Weights of a small GPT-style language model, trained from scratch on English Wikipedia.
Size: 8 heads of 32, MLP 704 SwiGLU.
Architecture: rotary positions, no biases in attention or MLP, untied embeddings, capped logits.
Training: a variant of Adam for these matrices, 299M tokens.
MLP neurons of a small language model. Each row is named by its layer, matrix (gate and up: input weights; down: output weights) and neuron, and shows model dimensions 96-223. Each number is 200 + 20 x the weight over its row's rms, rounded and kept within 0 to 999. A neuron's up and down rows have the sign that makes its largest values positive.
After each neuron's rows, "fires after" lists the tokens most often just before its 100 highest values on Wikipedia text that the model never trained on. A number after a token or word is its count.

L10.gate25,198,201,194,201,212,178,219,212,173,196,227,197,164,180,194,174,218,197,194,223,199,211,187,198,206,195,222,193,216,247,209,184,178,196,205,234,200,175,186,180,199,178,220,154,240,190,214,187,214,192,214,195,163,189,175,163,210,199,211,170,196,229,156,225,232,179,179,199,207,166,165,182,193,161,148,192,200,217,221,179,221,212,180,230,201,193,199,223,196,178,220,192,182,246,187,178,177,187,164,211,188,181,220,217,211,193,199,191,186,156,209,202,205,195,223,211,216,221,203,182,209,180,189,222,182,209,206,184
L10.up25,213,196,231,180,180,194,214,192,177,194,232,179,195,194,198,185,179,185,204,213,197,198,214,204,191,209,174,211,206,232,201,210,217,201,191,204,186,191,198,215,187,144,225,179,194,221,217,205,174,228,242,159,200,188,193,167,178,198,209,189,212,204,221,173,214,211,206,183,202,206,180,205,188,187,210,223,237,162,226,201,226,245,179,192,151,158,195,186,201,156,178,179,177,224,213,191,209,192,202,189,204,196,173,227,183,194,207,190,204,223,190,189,218,243,229,192,207,189,182,185,208,172,230,177,199,206,191,235
L10.down25,185,193,167,204,233,195,215,185,206,193,227,204,208,202,160,216,212,177,190,205,210,216,184,154,214,197,188,211,239,224,231,185,215,198,168,204,191,203,192,210,231,198,198,224,202,194,188,224,188,209,207,197,215,184,202,180,205,183,209,200,207,185,215,217,215,228,192,219,206,232,173,220,187,225,215,191,210,193,182,179,220,205,218,189,222,160,182,183,217,184,225,180,195,187,209,191,252,228,229,208,219,214,145,187,185,206,209,187,174,238,180,240,215,200,210,203,206,160,203,194,180,212,217,218,168,228,193,204
fires after: "| " 24, "\n" 16, "2" 7, " | K" 6

L3.gate618,235,164,192,219,204,181,232,211,198,213,220,180,238,220,224,164,231,182,195,233,206,208,193,209,192,225,225,189,239,222,233,209,181,210,186,223,227,213,232,162,198,214,232,208,199,196,243,200,207,203,223,191,178,168,169,199,188,207,234,194,200,217,200,215,190,218,164,209,183,169,201,181,213,222,201,216,205,183,214,199,204,209,219,186,221,224,175,191,201,202,224,225,165,196,194,201,191,197,186,188,182,192,177,244,178,214,201,256,191,170,211,186,187,226,227,196,230,204,211,189,197,213,224,221,187,207,201,198
L3.up618,196,155,204,194,201,178,202,193,194,189,193,188,229,190,183,169,217,203,187,223,189,205,165,213,183,237,225,192,209,202,219,213,171,203,180,242,206,226,228,206,193,204,243,249,179,203,219,170,214,191,200,210,167,184,235,187,170,201,219,228,197,215,208,161,217,230,188,167,162,184,232,222,197,188,198,191,182,192,198,169,200,224,241,201,213,218,181,160,222,166,225,225,216,197,158,203,216,210,240,179,206,205,183,237,211,196,180,247,201,189,234,181,188,204,193,185,222,185,183,183,200,193,222,223,191,207,206,190
L3.down618,183,221,202,173,222,226,185,191,185,174,179,213,180,195,178,186,154,216,210,175,194,199,205,215,178,201,175,185,174,201,192,199,202,208,191,196,171,191,186,252,210,170,207,222,161,213,157,218,217,205,206,196,222,212,211,205,201,203,197,224,194,221,204,206,198,200,213,188,196,199,193,186,210,186,199,203,202,216,210,195,200,189,221,207,214,211,192,178,181,197,174,192,220,212,208,201,247,258,323,209,219,179,237,202,232,161,199,167,208,218,191,172,216,178,187,190,189,212,186,233,196,197,176,186,195,200,210,179
fires after: "\n\n" 47, " (" 10, "\n" 8, " \"" 6, " dis" 4

L7.gate189,164,202,216,198,186,193,221,189,190,226,230,203,200,174,162,229,203,224,175,218,223,226,189,225,224,204,245,211,226,182,218,193,209,215,204,184,201,230,224,168,234,205,187,191,221,191,208,182,173,184,217,212,212,168,186,191,184,223,210,175,171,186,187,207,224,171,156,212,183,220,179,214,201,205,175,198,225,144,196,190,194,203,221,204,205,215,205,212,120,198,248,186,211,234,186,185,203,193,220,235,213,194,174,186,207,183,224,191,211,220,206,192,165,192,201,228,224,186,190,176,188,218,213,210,246,198,167,217
L7.up189,185,209,193,201,183,236,189,204,179,208,188,219,180,188,231,205,192,186,186,207,187,193,236,223,190,224,220,193,213,195,197,168,163,199,149,240,204,200,210,198,202,193,196,242,199,194,157,235,203,220,191,173,200,195,207,212,215,183,200,197,182,195,159,195,182,195,200,223,195,202,220,181,196,207,208,200,218,204,221,214,213,258,217,216,220,209,155,197,193,212,203,203,202,221,197,180,202,218,193,226,215,204,185,203,219,186,179,215,201,188,163,186,205,182,198,177,185,206,178,163,217,149,201,172,194,149,187,196
L7.down189,194,168,184,188,192,180,190,217,217,214,209,223,187,206,209,185,183,166,179,194,213,183,183,207,187,175,232,188,205,230,196,171,213,229,155,229,197,193,169,217,204,223,196,214,165,181,159,191,196,214,235,206,219,174,170,209,244,206,204,221,212,201,202,192,199,221,214,215,186,213,197,217,213,179,190,208,222,214,234,178,195,241,224,179,210,190,181,206,224,218,155,208,201,172,213,183,226,228,273,208,208,217,228,189,214,195,217,208,183,182,233,213,205,202,193,168,206,195,194,195,217,204,169,182,177,183,221,182
fires after: "\n\n" 33, "\n" 21, " =" 5

L7.gate34,203,202,212,226,165,219,180,182,192,227,228,219,180,186,189,191,217,151,215,201,190,214,172,221,222,209,160,200,194,193,197,188,222,181,180,169,229,184,213,203,174,184,199,214,195,184,221,177,166,230,190,207,215,170,193,202,215,193,203,197,198,199,189,211,210,177,211,206,212,195,188,192,206,193,190,176,208,201,165,236,204,191,201,185,185,241,183,211,223,212,200,172,210,196,181,195,221,201,208,218,172,189,170,192,226,225,244,180,192,210,178,240,189,212,252,199,168,222,218,204,205,218,224,209,239,226,187,210
L7.up34,239,189,255,181,191,208,205,260,208,213,166,233,221,182,224,195,191,238,212,218,197,241,206,208,169,200,221,175,208,192,164,171,193,201,239,195,231,178,197,193,198,205,175,219,231,214,199,222,184,194,205,220,206,173,196,240,158,207,185,223,205,187,252,172,227,206,191,214,210,175,213,181,197,247,207,178,210,196,224,201,201,210,223,221,170,185,173,193,231,183,239,198,185,217,180,185,180,179,199,201,184,208,210,205,214,218,166,210,234,163,209,193,174,180,168,188,183,208,185,198,183,196,213,193,213,213,205,186
L7.down34,203,162,212,224,220,211,203,194,216,195,172,203,219,192,212,195,178,196,227,201,208,157,227,214,228,192,204,189,212,224,199,211,189,196,213,190,199,200,199,206,223,224,187,212,195,198,190,189,194,196,174,191,211,216,187,236,184,225,215,223,205,207,178,200,186,184,220,227,195,199,228,185,194,186,169,191,217,208,182,222,195,219,188,154,208,200,181,187,170,202,179,218,216,212,180,203,166,187,148,187,179,233,193,226,195,214,158,207,179,208,212,206,175,230,214,132,212,211,198,187,205,232,212,189,202,218,167,186
fires after: " in" 21, "In" 13, ", in" 10, " In" 6

L6.gate81,213,214,190,213,212,200,183,211,214,244,214,161,202,167,207,190,245,201,181,220,220,211,216,166,224,196,236,215,220,235,203,177,203,211,179,184,199,195,190,189,181,218,182,216,193,188,199,213,200,202,247,166,195,180,155,246,204,195,205,202,189,205,206,225,184,192,216,225,175,209,165,196,202,223,175,228,209,188,213,183,195,205,196,198,171,230,212,227,194,221,194,186,167,205,178,162,201,211,201,195,182,208,177,231,197,202,184,184,208,224,192,195,172,216,238,209,193,193,192,209,203,215,222,229,186,243,179,208
L6.up81,234,219,175,208,204,189,198,168,205,196,214,204,199,198,240,197,228,212,191,212,172,217,193,190,221,191,222,217,232,243,199,191,204,230,190,184,170,189,177,175,192,213,181,233,170,193,163,191,203,221,229,195,201,200,180,226,198,156,213,218,198,200,201,210,202,185,192,238,169,233,177,191,199,223,193,220,196,217,244,195,196,197,184,202,188,183,197,203,204,215,185,189,186,214,172,163,214,209,208,233,210,229,176,224,225,221,222,198,231,225,213,215,185,222,237,209,178,203,203,224,184,217,223,223,173,229,178,240
L6.down81,202,205,205,205,215,199,191,197,199,216,211,201,203,189,210,210,200,208,200,201,196,189,204,198,204,200,202,211,213,207,206,200,206,208,199,198,211,197,207,202,193,200,182,208,183,192,216,200,201,191,207,196,201,195,202,209,201,182,216,207,198,201,189,193,204,199,196,202,157,202,200,183,194,191,187,196,205,197,191,205,204,200,201,205,182,206,200,222,180,207,193,204,192,199,189,195,278,288,427,204,215,202,192,199,204,202,209,200,199,200,203,202,204,198,215,202,205,219,198,200,197,182,206,208,207,204,199,199
fires after: "." 40, "\"" 6, ")." 5, "es." 4

L7.gate443,193,173,208,198,211,204,196,191,185,212,212,191,249,187,162,223,208,194,198,227,203,221,173,202,212,166,204,198,198,187,223,208,214,230,182,199,198,220,190,198,201,193,199,187,201,163,158,178,191,189,233,204,196,195,172,188,202,165,210,169,193,201,185,215,174,206,182,205,174,210,232,213,170,181,192,252,215,159,212,189,191,186,224,173,182,167,220,181,174,140,205,195,207,225,151,155,211,202,201,171,166,178,178,229,205,217,219,214,195,213,210,206,205,163,214,180,160,188,213,191,193,163,229,171,179,176,206,237
L7.up443,194,231,220,204,204,206,176,187,181,218,231,162,217,197,193,215,213,184,200,189,211,203,210,205,201,199,169,205,193,187,196,183,198,195,207,179,197,214,187,222,191,230,207,206,159,202,225,195,211,201,172,229,174,179,153,213,194,222,183,193,170,200,152,196,159,208,192,259,181,183,200,211,211,201,151,218,233,216,200,192,216,218,192,205,199,193,200,188,185,201,200,211,233,200,239,177,184,209,199,235,200,220,184,185,184,206,183,215,196,216,210,169,229,186,233,179,198,229,174,232,226,206,238,180,193,198,213,212
L7.down443,205,174,194,212,209,195,166,203,210,213,205,200,193,183,202,196,195,192,189,231,213,221,167,199,190,172,187,194,183,217,209,214,190,203,188,189,184,215,205,176,159,203,195,197,205,197,214,194,205,224,213,213,210,182,176,199,212,206,200,193,197,195,197,216,188,173,181,218,199,201,186,180,187,176,210,209,183,191,193,177,215,195,215,190,171,187,196,247,199,222,197,196,209,165,201,176,277,264,296,184,196,212,191,193,206,232,196,199,205,213,207,186,187,192,189,201,224,202,232,207,186,214,192,173,193,178,239,157
fires after: " =" 30, ")" 7, "- C" 6, ") =" 5, " median" 4

L3.gate204,182,182,223,193,200,197,204,183,183,170,188,182,208,207,265,183,196,228,232,194,172,228,170,192,206,208,206,222,210,188,232,213,221,225,231,187,156,213,226,193,191,192,173,200,232,160,211,204,189,223,219,215,198,197,171,231,204,186,215,199,150,195,190,232,224,208,200,196,197,174,187,243,174,182,157,196,182,210,210,204,212,213,205,197,229,168,209,195,179,181,180,226,193,197,206,186,169,187,171,173,239,157,218,175,167,228,209,193,225,200,227,206,211,219,216,172,202,200,215,208,218,200,179,219,197,179,208,167
L3.up204,198,229,215,182,193,185,207,231,212,188,224,188,195,185,219,221,170,212,201,219,208,189,163,201,195,200,211,177,199,222,192,193,148,182,187,186,174,208,208,182,211,197,195,252,218,201,232,185,207,184,208,152,210,220,220,214,193,188,200,201,156,214,204,235,220,225,206,197,231,176,160,202,202,194,188,222,168,232,196,210,206,189,205,169,167,175,228,205,196,202,178,218,179,197,185,226,210,190,222,204,212,186,192,158,192,185,208,212,226,195,209,182,188,190,174,190,188,176,174,187,198,188,191,191,179,184,162,181
L3.down204,173,190,200,192,209,186,197,203,194,204,188,176,223,187,169,190,173,202,167,202,191,157,185,176,191,184,226,191,213,193,183,234,185,205,210,183,201,182,181,171,265,200,183,213,201,226,187,210,187,179,198,191,200,247,213,152,212,228,208,220,232,201,177,201,201,188,168,209,203,191,217,192,194,209,228,186,169,236,153,178,205,161,201,256,187,179,200,204,204,178,191,199,183,176,220,218,210,252,154,197,179,177,162,232,177,185,218,201,179,215,181,202,183,218,205,215,220,186,196,192,205,212,201,184,206,195,247,203
fires after: " B" 23, " b" 14, " (b" 9, " Bl" 6, " (B" 5, "B" 4

L9.gate262,222,208,208,202,209,182,241,177,170,190,224,216,198,214,224,188,197,189,217,220,226,211,170,180,195,212,168,240,232,201,222,224,199,189,211,181,191,230,176,167,163,228,191,176,177,184,220,210,205,219,217,196,159,215,191,181,185,204,216,214,190,198,213,179,203,216,173,193,257,234,203,232,188,204,221,197,210,213,190,193,206,230,223,239,167,197,221,148,218,217,215,192,181,223,192,190,180,183,196,189,184,191,171,219,149,212,230,194,229,195,211,228,219,245,242,214,241,226,201,171,169,191,227,182,186,225,206,212
L9.up262,215,220,211,224,192,179,197,181,210,208,197,221,204,173,261,185,203,212,232,188,171,220,210,220,183,182,214,200,201,238,196,226,179,184,204,232,190,194,205,221,177,207,214,219,173,204,191,208,174,196,182,224,190,217,178,192,174,219,192,201,188,237,176,165,221,220,191,222,203,178,217,189,184,214,203,176,171,169,228,219,231,238,190,218,198,202,183,221,236,231,230,189,188,200,201,208,187,199,207,172,216,180,198,209,213,212,240,235,211,236,210,219,215,248,196,199,200,168,201,230,205,220,228,215,198,200,181,196
L9.down262,183,167,215,223,215,175,153,203,179,183,191,247,172,225,202,180,180,221,216,202,196,196,188,186,202,167,175,176,241,186,192,194,186,171,203,188,225,180,218,196,187,186,183,220,212,174,191,227,216,217,190,218,233,148,204,222,207,203,203,168,185,207,190,206,194,187,267,205,194,183,192,222,208,214,204,229,199,195,213,204,187,189,191,217,150,169,203,230,181,222,214,243,244,183,202,178,210,236,200,191,214,184,165,180,176,191,184,195,208,194,156,205,201,237,215,210,192,202,202,218,218,193,225,215,193,188,210,229
fires after: "2" 21, "\n" 18, " Best" 11, " Awards" 6

L10.gate345,194,221,229,206,196,190,227,185,192,205,218,213,160,186,202,216,190,204,190,218,188,225,209,208,185,183,204,175,202,199,207,180,174,170,172,222,205,193,200,209,194,160,203,247,244,204,219,171,226,182,220,201,185,185,169,162,222,223,185,176,183,191,190,192,197,215,224,210,190,217,146,211,219,195,198,207,215,217,230,198,210,223,168,190,202,192,146,216,206,193,209,237,192,180,204,233,189,176,194,154,210,188,222,178,229,153,218,175,210,208,228,212,207,241,215,200,196,196,204,197,212,250,237,208,158,213,206,198
L10.up345,200,203,202,227,184,189,224,222,215,199,217,217,205,207,229,196,194,186,173,214,201,243,204,192,259,193,254,209,215,206,182,182,205,202,201,176,227,186,174,191,202,182,208,209,206,233,199,223,231,223,206,212,217,208,162,209,223,204,170,224,188,191,184,203,197,219,223,201,180,205,187,219,203,210,206,218,191,207,189,204,202,233,208,205,196,156,201,223,168,205,175,244,180,177,230,199,195,198,213,199,201,214,198,180,184,188,225,205,170,194,208,209,212,206,195,217,189,191,207,190,216,197,200,212,181,180,201,181
L10.down345,196,206,215,188,184,173,223,194,193,196,224,207,205,216,213,205,175,206,215,184,163,216,193,172,174,169,202,184,178,187,190,171,203,224,202,212,213,227,227,202,210,185,203,179,213,208,211,181,212,222,190,191,201,220,213,222,186,211,182,162,183,220,192,206,188,224,209,218,199,218,194,202,157,205,206,214,197,201,188,186,247,193,193,202,220,157,196,215,195,202,216,214,209,180,188,217,274,284,150,169,208,228,209,208,207,217,202,196,149,198,197,217,186,211,183,236,183,227,216,198,206,206,205,197,228,193,189,155
fires after: "\n" 69, "SA" 7

L5.gate200,210,187,209,223,187,176,221,198,214,205,192,192,191,216,213,197,211,177,199,224,219,221,204,213,232,187,219,214,236,220,228,177,217,214,194,179,195,189,193,174,184,216,196,196,199,176,272,202,188,189,209,179,199,189,165,198,205,190,217,198,217,207,185,198,174,181,209,209,196,205,155,202,232,221,199,214,235,215,205,229,205,191,224,196,203,183,214,201,195,191,173,177,205,202,196,193,183,190,196,207,183,186,200,193,183,216,193,229,174,226,233,218,189,224,251,212,198,200,163,205,205,208,199,226,174,197,158,213
L5.up200,199,208,171,186,201,185,188,231,206,191,181,198,224,214,235,188,180,185,198,249,186,196,189,228,191,231,216,201,248,204,205,200,205,204,170,178,160,208,196,195,185,197,169,232,166,198,197,206,177,194,221,180,222,172,215,224,186,166,196,249,196,194,180,210,177,164,198,212,134,206,192,198,217,228,192,209,219,180,206,227,192,160,198,205,183,203,179,210,166,199,177,194,176,212,164,183,207,204,219,206,185,188,193,212,196,196,175,238,179,217,210,220,209,199,216,210,196,192,177,203,180,191,223,196,194,214,198,223
L5.down200,203,199,181,203,213,198,201,201,202,201,181,197,211,211,231,216,208,197,175,204,194,191,220,201,191,218,229,212,215,191,192,204,207,184,195,181,196,202,182,211,199,217,189,226,176,189,193,206,218,197,227,186,208,175,197,201,203,168,192,226,193,206,189,189,181,196,206,207,139,178,216,217,195,214,182,192,204,203,201,215,184,189,222,195,172,196,195,195,172,194,206,176,178,215,191,175,238,280,394,200,218,232,212,202,209,219,208,213,199,192,219,221,194,222,224,212,200,208,212,197,172,216,199,206,203,202,204,204
fires after: "\n" 53

L9.gate433,203,190,233,191,210,212,193,218,210,187,213,166,186,203,221,186,172,198,178,193,220,176,188,193,156,192,169,161,242,209,231,219,208,164,196,217,240,169,207,182,185,191,225,235,192,220,215,205,217,194,204,230,223,186,204,184,201,218,199,223,180,240,157,193,212,184,206,185,255,223,197,236,190,171,208,212,213,177,202,217,241,166,205,209,175,165,191,185,181,149,239,212,190,172,210,165,202,187,179,155,223,199,203,213,206,206,194,200,204,220,209,208,201,203,211,213,213,229,202,202,189,196,227,185,199,212,193,163
L9.up433,168,218,254,199,209,189,238,192,173,232,189,214,187,229,214,216,208,200,199,144,193,168,213,194,202,238,185,191,222,186,195,190,213,202,203,216,204,175,213,220,211,201,165,231,183,212,178,154,211,235,227,218,192,173,205,180,196,204,180,212,167,214,227,170,175,189,199,228,192,193,223,223,189,190,212,230,224,193,188,206,190,221,201,179,192,200,208,180,192,216,168,236,203,224,208,181,215,201,215,212,196,185,205,192,184,223,232,183,199,223,171,183,191,209,228,207,195,201,198,211,217,210,228,190,188,230,195,200
L9.down433,229,176,216,216,208,192,220,196,199,187,209,221,251,201,202,213,193,214,223,203,215,176,167,220,209,203,194,189,159,206,158,194,214,181,204,194,210,213,175,216,211,213,220,188,184,193,234,219,179,206,199,187,215,168,170,193,200,220,222,208,220,211,218,164,162,240,222,210,198,216,194,214,187,193,214,175,211,213,199,231,171,202,188,165,218,190,240,184,178,223,209,207,206,162,169,209,210,207,192,165,154,213,199,192,203,195,175,166,225,203,203,179,201,200,171,220,191,191,211,208,207,198,214,196,171,193,159,191
fires after: "\n" 50

L7.gate442,211,195,173,195,178,243,202,191,247,203,184,205,194,160,215,242,233,222,197,230,224,211,194,230,210,191,181,223,193,192,202,178,222,227,201,205,190,200,207,221,206,233,179,211,178,205,217,209,186,192,200,223,197,201,236,199,191,195,199,201,209,203,200,191,180,195,221,203,192,266,195,213,195,211,249,184,176,203,181,206,235,188,194,211,180,211,203,190,210,184,200,197,188,240,193,203,197,219,208,188,210,176,198,149,218,229,190,180,195,199,156,218,190,226,217,193,181,174,135,196,229,216,177,158,237,221,138,197
L7.up442,190,210,218,181,189,171,248,216,174,216,209,183,177,157,217,197,173,173,208,190,166,198,191,188,217,172,194,184,220,136,228,190,169,212,171,199,175,211,216,145,228,199,205,187,210,188,166,229,198,202,184,215,171,237,235,127,191,210,174,227,206,217,172,208,210,200,229,208,224,217,193,214,189,218,201,234,208,176,204,202,182,217,200,176,185,211,210,217,201,234,191,230,184,224,210,198,172,182,200,205,203,204,227,210,191,211,232,167,206,220,195,193,207,192,194,197,166,229,191,194,211,228,226,174,236,173,189,199
L7.down442,244,177,221,207,171,198,185,237,189,185,195,201,191,222,185,202,220,193,196,208,196,177,190,204,201,201,217,219,198,185,211,200,214,182,224,220,194,207,206,202,242,174,215,169,205,205,183,222,205,223,196,173,213,205,206,187,230,239,212,214,202,221,224,191,203,156,212,199,199,202,205,201,195,217,205,190,195,214,145,220,263,196,229,252,187,218,155,192,194,211,177,182,215,211,229,229,172,207,174,179,201,199,215,159,213,223,210,229,181,190,193,199,189,200,185,186,208,198,237,193,218,183,189,184,204,217,245,197
fires after: "1" 27, " p." 10, "2" 7, " cor" 5, " U." 4

L6.gate190,174,198,221,201,221,200,213,201,186,204,164,205,203,156,201,211,221,179,160,228,229,196,200,191,197,166,206,180,233,214,196,225,194,135,225,193,248,209,255,217,184,190,186,196,178,206,208,165,218,199,189,177,214,194,194,202,173,179,173,196,200,195,164,214,206,192,196,196,200,203,173,189,209,228,191,171,173,167,193,195,237,229,200,196,188,187,203,199,174,200,209,218,176,227,203,190,204,208,194,194,171,162,220,218,196,240,227,236,216,169,200,198,206,190,222,177,170,191,212,227,228,200,217,169,166,200,243,176
L6.up190,202,187,174,219,176,214,209,190,241,205,231,231,176,182,191,201,222,205,203,222,165,181,203,184,196,215,220,189,220,214,197,196,176,221,215,198,211,205,203,225,174,221,230,202,190,223,179,195,161,178,189,157,198,185,198,227,224,204,198,214,184,218,238,221,187,201,222,215,198,165,208,205,189,225,212,189,224,176,175,172,214,177,232,197,180,201,192,171,198,221,192,165,193,245,180,191,193,191,201,171,196,231,187,215,184,176,205,218,224,242,188,205,171,175,168,222,206,208,196,162,173,253,208,211,187,240,209,178
L6.down190,165,214,215,197,199,186,244,244,198,202,189,190,203,193,195,187,213,175,210,203,209,223,198,191,198,188,180,192,194,177,211,209,208,201,178,168,181,184,220,179,170,198,229,206,182,213,214,205,200,181,199,189,180,239,217,222,188,230,207,205,201,223,149,230,227,206,211,217,192,193,199,174,171,181,202,200,196,190,242,224,211,213,207,178,214,202,229,202,199,174,225,248,190,209,228,216,149,215,202,215,189,178,200,197,216,211,228,204,180,190,195,154,194,191,201,200,236,165,218,231,220,208,248,173,165,195,212,201
fires after: " in" 26, "In" 10, " In" 8, " During" 5, ", in" 4

L6.gate650,218,183,176,172,239,190,206,195,196,188,237,215,206,188,192,200,174,227,221,216,197,204,215,193,215,199,199,158,166,207,220,197,193,213,216,213,199,172,179,177,202,210,145,200,204,219,221,160,212,191,205,203,207,197,192,233,220,176,202,169,182,212,205,208,228,235,189,211,205,221,240,182,216,212,186,153,212,185,209,180,201,177,206,238,169,217,204,217,192,191,181,205,185,210,183,204,189,196,196,191,170,194,209,206,249,209,237,186,191,220,173,205,209,197,238,176,222,206,161,186,223,216,218,195,218,230,184,184
L6.up650,194,151,198,198,201,192,191,194,181,186,188,242,205,152,201,184,215,176,206,222,220,196,208,192,217,209,199,200,191,195,169,179,237,197,203,200,224,190,201,205,165,199,192,210,222,177,171,207,183,211,168,227,204,164,200,206,229,200,179,191,188,196,200,212,226,145,196,168,207,213,179,216,199,181,204,177,187,215,188,216,192,211,185,205,182,189,218,180,219,178,224,195,184,180,181,191,173,212,202,205,177,245,205,206,177,223,200,209,174,209,210,189,160,209,181,228,178,227,204,198,186,169,206,224,221,220,197,198
L6.down650,207,210,190,217,173,237,233,189,233,188,187,220,184,198,192,198,204,233,233,205,195,192,218,200,193,202,212,227,202,186,196,210,165,168,213,219,197,225,200,190,198,180,213,200,189,169,214,166,178,224,200,216,197,199,177,190,167,196,205,201,201,199,247,183,227,218,204,193,216,189,192,197,205,185,188,196,162,182,207,202,216,215,190,197,195,234,194,181,228,217,169,185,205,213,170,190,158,232,146,199,226,198,191,187,218,167,203,196,204,209,210,217,226,211,181,204,197,199,241,187,197,190,197,198,220,185,172,195
fires after: " in" 35, "In" 9, ", in" 8, " In" 6

L6.gate315,221,213,208,199,202,169,201,198,210,255,226,183,204,170,231,195,238,197,207,192,201,205,192,200,186,214,204,208,189,196,180,195,186,181,175,192,241,206,153,165,209,194,193,211,166,182,246,223,185,212,209,193,166,209,190,194,203,219,198,218,191,200,204,217,165,176,188,204,181,193,154,176,201,213,177,189,211,205,202,180,205,183,185,217,182,218,222,210,186,201,190,200,187,197,173,201,185,206,208,227,187,207,181,241,218,252,212,193,214,200,199,216,197,229,227,212,181,182,199,235,213,213,217,185,202,239,174,208
L6.up315,185,174,203,193,190,207,203,232,188,178,211,195,190,204,217,171,174,211,241,168,207,193,207,215,178,213,210,176,193,196,208,174,196,175,177,210,224,217,229,144,210,168,213,162,204,192,202,200,196,158,174,231,153,227,192,200,206,208,208,192,221,194,181,168,182,241,189,227,245,178,208,207,216,202,212,179,166,181,159,200,241,181,196,180,182,197,192,200,178,180,229,189,202,199,203,230,171,199,185,185,225,214,187,181,222,183,191,187,218,182,185,212,181,184,220,179,198,183,177,182,213,188,196,201,218,179,221,185
L6.down315,196,191,194,216,197,231,207,196,181,180,199,179,174,170,213,183,227,227,200,183,192,211,208,198,193,163,206,218,191,187,213,197,171,186,229,186,187,197,214,198,199,201,190,202,203,214,208,198,202,238,221,208,192,214,228,174,204,207,192,181,218,184,223,193,221,200,226,178,242,196,199,212,179,206,196,203,195,196,193,208,221,193,228,202,198,224,193,205,209,201,206,179,230,212,208,232,181,153,27,175,189,224,181,207,212,191,209,180,206,206,179,214,208,211,188,193,201,200,190,233,214,187,225,203,203,220,197,196
fires after: "2" 23, "1" 11, "25" 6, "3" 4, "19" 4, "23" 4

L5.gate305,213,216,222,203,223,188,238,194,232,177,197,181,206,169,235,170,207,204,195,193,209,196,203,192,198,224,209,227,180,235,222,225,216,205,203,216,161,208,192,199,216,201,185,196,207,185,191,196,204,206,179,202,209,209,151,198,195,220,251,167,176,210,205,221,186,190,218,211,188,227,205,199,199,211,203,224,211,202,186,208,187,207,203,204,138,180,206,212,203,201,214,182,208,172,182,224,191,199,180,183,229,176,192,222,193,240,190,183,201,209,221,194,214,200,198,182,227,194,209,193,186,183,210,167,213,192,193,213
L5.up305,202,224,195,195,222,182,174,193,222,186,227,217,238,188,197,183,200,242,160,194,218,190,191,188,191,216,173,207,177,191,184,204,220,250,193,158,199,211,189,198,182,193,187,186,153,195,209,193,198,208,216,217,177,218,221,202,224,195,203,185,157,205,200,211,175,190,206,153,187,225,221,212,212,215,197,184,167,196,187,211,221,209,165,196,214,197,181,199,218,208,192,195,225,190,174,236,201,216,176,201,201,200,179,177,179,199,186,213,194,190,202,164,187,217,191,194,227,209,189,235,204,181,170,213,228,205,209,191
L5.down305,211,162,178,174,197,170,189,206,190,211,187,205,186,226,191,259,211,175,203,205,169,193,168,206,170,200,196,165,200,222,189,184,210,227,202,167,193,199,229,207,222,186,182,184,201,221,210,187,170,199,179,177,194,176,213,193,234,201,170,195,186,186,207,170,189,220,202,201,239,189,177,196,222,191,168,195,208,167,213,180,166,188,223,212,196,200,187,209,185,194,207,182,181,176,200,218,230,183,186,180,200,241,225,207,201,187,189,195,188,236,174,190,206,185,204,215,190,157,151,200,209,222,236,186,195,201,184,211
fires after: "." 29, " al" 11, " Al" 7, "err" 5

L3.gate105,212,195,186,216,221,221,213,187,174,216,168,173,210,225,205,219,167,177,211,170,181,200,189,225,195,234,239,177,206,198,209,169,173,240,187,187,218,176,202,195,214,181,217,199,187,186,215,218,177,193,197,203,205,208,185,205,201,157,194,218,209,227,179,255,197,229,224,199,212,165,222,184,212,203,185,211,215,210,200,208,208,176,213,153,183,211,191,198,205,206,196,164,202,207,236,196,170,185,202,208,199,186,205,206,186,177,244,206,216,238,212,223,222,195,195,206,209,200,196,179,240,203,203,192,202,211,134,190
L3.up105,203,171,173,188,219,216,213,226,187,185,187,210,184,183,244,201,182,258,216,171,203,219,176,207,216,194,187,208,214,168,208,184,158,193,146,181,161,208,154,183,197,174,191,202,185,210,193,211,212,183,188,179,201,183,220,229,164,233,225,238,171,209,206,170,205,188,195,224,220,195,221,203,217,224,195,219,218,217,220,199,204,214,203,193,181,184,189,205,212,199,147,220,193,206,204,205,203,207,210,205,219,233,212,191,199,235,187,214,188,198,216,224,215,186,201,177,226,207,221,185,198,170,209,144,150,207,186,180
L3.down105,200,213,195,217,212,187,195,219,203,228,210,246,180,198,177,166,203,213,192,222,204,171,195,214,247,175,189,176,200,207,201,221,215,226,215,204,158,203,206,207,226,194,189,182,217,214,178,199,231,191,223,195,165,178,184,243,187,187,209,237,195,234,188,186,200,217,199,223,198,229,196,184,189,209,215,188,196,234,213,232,232,207,221,201,200,187,191,175,189,156,203,205,209,200,184,237,189,253,257,171,191,187,210,203,198,196,211,195,181,200,197,190,211,199,189,195,229,197,233,189,197,223,184,184,167,195,212,181
fires after: "\n" 28, "|---|---|---|---" 14, " b" 7, " Y" 7, " B" 4